Weights of a small transformer language model: 4 heads of 64, a variant of Adam for these matrices.
MLP neurons of a small language model. Each row is named by its layer, matrix (gate and up: input weights; down: output weights) and neuron, and shows model dimensions 32-127. Each number is 200 + 30 x the weight over its row's rms, rounded and kept within 0 to 999. A neuron's up and down rows have the sign that makes its largest values positive.
Before each neuron's rows, "fires after" lists the tokens most often just before its 100 highest values on Wikipedia text that the model never trained on.

fires after: " (", "\n\n", " inter"
L6.gate204,206,171,211,185,167,235,116,202,210,177,173,207,204,181,134,156,238,151,201,186,232,188,208,196,242,258,149,210,198,257,165,211,203,185,198,227,197,225,195,201,242,222,131,238,137,170,221,192,226,207,213,207,238,189,173,168,226,192,162,215,245,158,251,196,188,191,213,188,221,227,221,211,196,237,221,156,216,176,176,193,209,237,226,158,214,199,209,206,201,209,147,180,167,162,210,188
L6.up204,173,200,210,205,219,198,208,158,188,218,213,180,245,170,198,238,206,179,158,204,216,226,193,182,163,239,186,268,177,225,196,227,238,209,239,184,188,106,188,174,157,204,223,165,205,265,185,178,246,174,170,258,178,184,205,221,209,225,198,195,164,172,214,165,245,201,143,196,228,232,220,212,187,198,238,199,195,210,180,219,222,178,180,153,191,227,260,175,233,255,191,117,202,166,209,183
L6.down204,199,220,225,229,222,190,215,223,218,237,120,218,186,214,173,205,157,248,277,173,217,154,240,208,186,209,179,247,193,179,207,169,212,166,249,156,215,203,273,220,222,210,147,204,193,161,209,113,206,221,227,181,241,247,178,226,233,207,218,150,193,223,219,194,204,188,184,235,203,188,220,234,208,226,245,192,225,255,214,185,171,180,207,133,191,177,204,200,204,237,194,181,190,213,162,184

fires after: " the", " The", " in", " Fl", " of", " a"
L8.gate644,177,152,212,191,195,201,208,160,168,175,179,157,186,221,245,236,196,259,201,182,187,168,189,174,159,183,180,249,234,225,223,239,193,263,202,187,226,214,288,238,194,216,186,221,234,175,169,199,191,174,204,188,176,172,258,200,184,181,157,184,197,198,199,236,127,164,209,224,157,192,168,178,195,153,223,128,232,216,193,179,245,211,215,220,208,209,181,246,175,207,183,181,208,229,220,193
L8.up644,190,220,216,200,174,277,160,193,208,223,162,225,212,202,187,295,192,189,196,215,190,228,204,203,198,166,241,196,204,205,169,229,224,156,165,200,213,188,188,204,213,202,156,231,180,194,168,169,169,238,129,164,249,203,179,226,214,159,173,233,216,201,181,247,195,173,172,177,210,233,208,203,200,245,204,174,214,169,166,170,238,163,227,230,159,239,247,217,156,193,283,234,138,261,225,221
L8.down644,233,187,235,217,230,194,196,151,185,164,236,197,204,203,190,184,219,178,150,163,212,180,200,250,206,161,197,232,189,170,136,136,191,222,191,193,241,177,229,199,243,214,207,231,201,179,203,152,229,220,222,205,230,197,217,151,168,172,254,199,186,169,154,184,211,218,179,234,145,160,204,223,155,163,218,220,196,234,265,241,155,162,212,156,239,211,194,229,220,213,171,197,153,182,237,212

fires after: " the", " it", " The", " cl", " po", " radio"
L6.gate988,181,143,218,181,192,223,226,166,179,206,183,182,167,243,174,232,210,213,228,186,231,218,247,160,186,180,176,216,223,181,193,214,170,228,154,169,174,158,191,216,229,204,232,114,193,184,180,180,207,174,194,180,244,140,160,232,183,224,210,180,148,197,180,262,179,225,236,206,199,189,163,196,148,221,207,208,236,156,225,232,167,208,243,206,191,191,227,219,239,218,194,130,174,199,176,173
L6.up988,239,218,169,175,205,236,240,137,170,230,185,208,212,153,192,197,199,195,154,186,242,215,149,177,184,179,210,219,205,227,208,170,152,168,194,208,207,186,223,182,201,212,201,143,236,223,190,193,231,182,167,210,176,202,156,184,224,170,178,169,159,202,228,126,170,166,190,150,172,238,196,233,208,213,156,191,180,193,257,239,163,188,192,173,187,196,236,208,223,163,163,252,232,248,174,169
L6.down988,244,156,165,181,175,169,178,230,157,201,225,229,226,189,177,211,152,203,146,185,215,172,199,185,217,196,196,256,215,180,214,158,153,163,170,222,201,163,202,245,165,224,183,167,182,236,215,174,167,125,150,156,191,149,196,169,197,163,205,172,199,207,225,207,214,176,160,136,181,163,199,107,185,233,154,177,211,219,195,221,175,204,186,160,198,198,226,195,198,206,204,234,184,209,152,186

fires after: " in", " of", " to", " for", " at"
L8.gate0,197,197,219,194,201,221,206,206,252,245,163,144,188,176,233,182,249,178,205,208,197,251,197,173,177,182,169,200,201,229,184,221,244,243,222,149,149,188,190,217,203,145,142,210,187,191,222,218,182,195,215,233,139,242,163,226,187,211,228,203,174,162,192,216,172,198,173,244,168,186,161,199,193,177,182,192,188,235,215,217,237,246,211,221,242,295,161,217,243,192,218,179,204,197,160,225
L8.up0,197,208,253,204,187,240,219,234,222,202,154,194,157,162,154,199,230,148,226,190,185,222,241,247,172,171,215,196,198,183,163,243,221,195,144,189,200,191,238,233,168,183,203,195,156,167,175,222,200,183,243,185,222,222,225,224,216,168,232,167,260,192,210,204,178,147,164,205,181,223,208,173,187,229,158,264,240,186,241,140,200,136,206,157,215,209,197,175,291,193,209,141,232,201,244,240
L8.down0,206,214,194,206,185,182,156,221,211,218,174,232,227,181,205,193,167,211,213,153,208,180,209,212,283,244,186,205,225,204,247,156,175,198,249,193,198,213,190,184,226,196,218,185,254,208,208,204,212,200,185,199,178,163,143,182,206,182,150,168,205,237,205,142,266,186,214,163,191,211,231,229,194,230,212,183,194,189,192,223,151,163,165,191,203,189,217,166,227,226,183,177,200,228,158,198

fires after: " (", "(", " ft", " of"
L7.gate12,227,133,158,208,180,231,109,177,222,179,212,201,205,149,217,210,209,213,203,209,255,202,193,163,182,242,161,187,197,219,149,256,212,191,196,173,243,188,216,237,182,210,230,179,118,171,174,182,202,175,176,264,199,204,156,254,209,174,246,173,155,157,204,213,215,202,209,238,224,200,218,181,229,233,176,240,234,176,220,171,173,214,151,230,230,285,218,221,193,175,216,237,180,196,210,162
L7.up12,166,166,219,235,198,232,170,170,196,185,168,182,200,163,179,165,162,127,216,150,178,244,225,187,218,155,177,216,145,264,224,204,232,245,170,127,176,231,190,183,173,198,201,226,221,168,260,217,238,188,210,204,157,218,247,158,212,206,218,196,192,216,218,235,180,239,133,204,134,234,218,190,217,142,198,200,218,192,214,208,232,196,235,154,260,180,179,195,229,221,228,158,191,204,183,208
L7.down12,225,165,199,216,213,201,153,168,247,211,164,167,188,191,193,224,204,259,216,258,200,222,145,216,183,196,225,187,193,158,147,209,199,210,258,154,263,208,196,204,219,207,214,222,150,208,191,168,209,162,178,245,183,201,152,247,186,189,228,205,133,102,222,191,221,244,223,222,195,209,161,195,281,242,164,208,222,213,212,147,178,203,217,201,145,244,173,212,170,198,176,162,211,223,230,176

fires after: " of", " Ministry", "S", "C", " in", " Minister"
L7.gate449,242,201,216,231,231,218,156,222,205,218,201,172,219,204,168,203,194,233,237,238,175,229,193,153,197,214,170,217,222,200,250,213,212,175,191,220,242,184,183,207,192,188,164,214,205,205,192,205,205,157,211,193,202,226,202,231,174,216,243,217,251,229,203,212,213,205,152,223,178,146,201,182,160,199,112,150,165,176,182,204,227,117,168,173,173,209,259,245,211,225,198,177,160,219,178,185
L7.up449,245,180,176,235,261,236,181,209,267,224,180,144,189,164,166,202,154,149,226,207,214,225,225,156,183,202,203,223,234,168,220,210,160,190,187,230,211,166,146,145,202,226,152,202,196,243,212,230,187,157,216,213,147,205,265,214,221,196,201,204,189,175,174,229,169,193,181,174,201,219,211,201,190,120,169,178,200,229,219,210,252,258,162,220,190,233,202,177,269,222,228,215,166,170,203,169
L7.down449,170,220,189,206,231,201,180,213,194,171,240,180,221,234,219,224,172,205,169,234,219,181,233,175,219,160,201,175,282,208,93,196,214,220,203,205,218,237,131,139,184,206,230,154,138,198,119,218,171,215,249,212,147,157,134,235,181,165,222,241,169,195,243,231,224,171,256,193,182,171,227,216,228,150,250,196,185,183,192,160,194,153,247,205,225,205,172,170,222,193,149,189,208,220,214,168

fires after: " the", " a", " no", " The", " par", " an"
L8.gate832,121,217,205,205,132,240,191,173,226,189,182,127,171,145,160,203,202,166,168,251,191,154,187,174,162,179,187,207,200,232,202,222,183,261,255,163,151,180,145,169,198,182,135,221,179,142,160,218,202,207,195,211,222,271,227,182,137,212,172,162,186,143,213,222,168,232,213,215,155,169,183,202,190,193,211,153,260,187,166,223,212,194,205,188,194,215,192,244,195,171,221,195,190,201,215,231
L8.up832,207,167,224,224,175,210,167,209,231,204,208,232,237,166,252,225,229,171,231,222,249,227,205,134,219,204,176,266,160,220,245,248,243,233,225,194,172,215,206,244,225,207,191,202,235,181,151,175,218,221,164,214,203,199,193,178,152,170,206,138,184,250,221,206,223,192,146,176,179,206,228,176,228,131,187,169,203,210,182,200,172,225,213,164,215,162,237,222,191,200,156,169,218,201,223,182
L8.down832,244,156,159,250,216,191,211,192,131,184,220,227,219,232,189,201,191,210,186,191,208,174,214,217,210,215,232,150,200,172,171,139,215,181,213,176,242,182,201,213,164,230,279,217,204,192,238,197,180,191,212,209,235,172,212,245,218,157,236,277,225,188,194,272,203,223,230,237,228,231,187,191,230,205,283,207,138,231,204,184,210,209,162,229,196,241,192,228,206,216,201,249,176,201,114,204

fires after: " on", " l", " at", " to", " (", " from"
L7.gate143,172,193,190,153,146,213,195,191,235,194,175,202,237,164,157,202,210,164,186,189,169,151,183,242,225,164,175,173,186,199,201,250,184,168,172,161,203,226,178,231,200,177,147,200,224,121,220,232,220,201,194,221,213,219,215,219,186,191,244,232,254,252,244,169,214,145,196,234,174,198,195,258,215,208,194,188,185,179,189,197,243,192,201,182,224,174,206,174,185,201,201,220,217,234,220,203
L7.up143,174,227,190,230,214,220,231,158,143,230,207,217,175,130,239,198,230,173,244,163,224,236,191,245,196,124,155,175,269,177,188,243,210,198,252,151,182,206,199,253,216,185,200,224,171,222,194,204,239,191,211,179,175,160,207,210,257,204,196,202,185,188,189,195,115,197,192,192,170,233,144,184,191,242,179,202,226,189,286,191,209,191,182,247,229,196,255,165,201,225,201,209,243,158,207,149
L7.down143,172,199,178,177,185,192,196,208,247,241,251,176,186,190,221,195,208,201,255,168,190,127,171,233,198,191,217,184,210,186,149,164,222,207,259,199,228,244,119,162,194,221,222,207,187,200,179,216,188,241,172,191,227,175,195,187,145,250,244,231,208,237,238,206,231,217,270,138,161,198,181,173,169,196,197,202,188,162,191,221,175,239,179,230,192,162,212,211,197,179,188,192,177,154,195,188

fires after: " (", "S", "s", "P", " of"
L7.gate445,178,195,155,184,190,238,187,228,165,242,221,214,215,179,203,230,185,151,233,159,194,267,184,172,235,227,197,174,242,185,243,215,188,189,131,202,244,140,214,206,179,207,192,150,222,228,227,201,242,135,196,233,202,176,244,235,190,121,207,168,218,192,188,205,261,224,179,225,172,218,236,251,184,178,199,172,193,251,215,211,195,208,180,233,186,228,214,224,242,189,228,192,217,219,226,222
L7.up445,201,150,210,200,212,233,174,234,172,238,127,231,213,163,199,215,166,215,132,175,197,208,217,156,253,252,203,222,186,216,224,195,180,158,174,180,221,204,186,237,214,212,209,209,174,195,226,148,212,136,180,202,189,150,219,220,219,189,193,168,237,205,181,193,231,165,189,132,228,198,204,192,209,180,213,198,254,253,148,189,158,239,193,155,224,167,240,171,198,273,160,233,251,170,185,231
L7.down445,207,222,210,240,212,157,243,230,274,232,175,148,226,206,221,242,199,236,122,274,154,137,188,176,191,235,187,255,185,150,184,165,158,163,170,254,250,267,196,143,222,197,189,219,222,190,180,170,266,200,225,172,232,185,216,193,216,234,189,201,187,196,211,205,199,203,192,172,231,206,206,232,182,226,184,222,266,236,162,183,196,153,187,195,189,173,193,189,224,212,221,219,247,209,203,194

fires after: "=", " (", "History", "ography", " ="
L6.gate468,156,215,200,198,169,171,194,221,178,199,171,155,168,224,256,186,231,216,227,135,177,194,162,219,237,191,174,206,161,199,186,215,173,173,212,234,173,209,202,201,173,182,146,245,223,193,206,232,219,171,161,247,176,190,228,225,211,199,195,231,233,166,210,186,209,179,195,179,191,147,236,218,232,213,261,203,232,196,179,196,181,179,202,134,216,216,129,209,165,219,150,180,236,194,181,193
L6.up468,225,179,209,180,159,181,257,246,222,155,171,212,159,207,221,269,215,138,155,178,237,188,189,206,231,188,142,214,193,236,171,193,205,171,210,203,251,185,218,206,185,195,221,228,209,247,180,226,163,220,185,205,144,181,251,155,242,169,223,253,184,157,197,199,205,212,181,172,238,199,155,216,199,197,178,247,242,162,203,170,190,192,206,185,181,218,189,244,243,229,211,183,251,157,158,237
L6.down468,197,188,182,273,213,185,172,235,199,218,192,166,212,172,190,151,217,213,207,201,208,199,177,208,230,212,211,181,165,185,150,192,175,214,234,200,215,254,211,174,170,230,146,244,215,204,222,228,209,232,222,284,189,168,239,214,200,156,237,217,187,248,232,198,177,152,170,225,189,144,247,144,211,226,215,160,228,210,237,179,189,165,256,196,214,236,211,222,207,202,221,220,165,149,149,221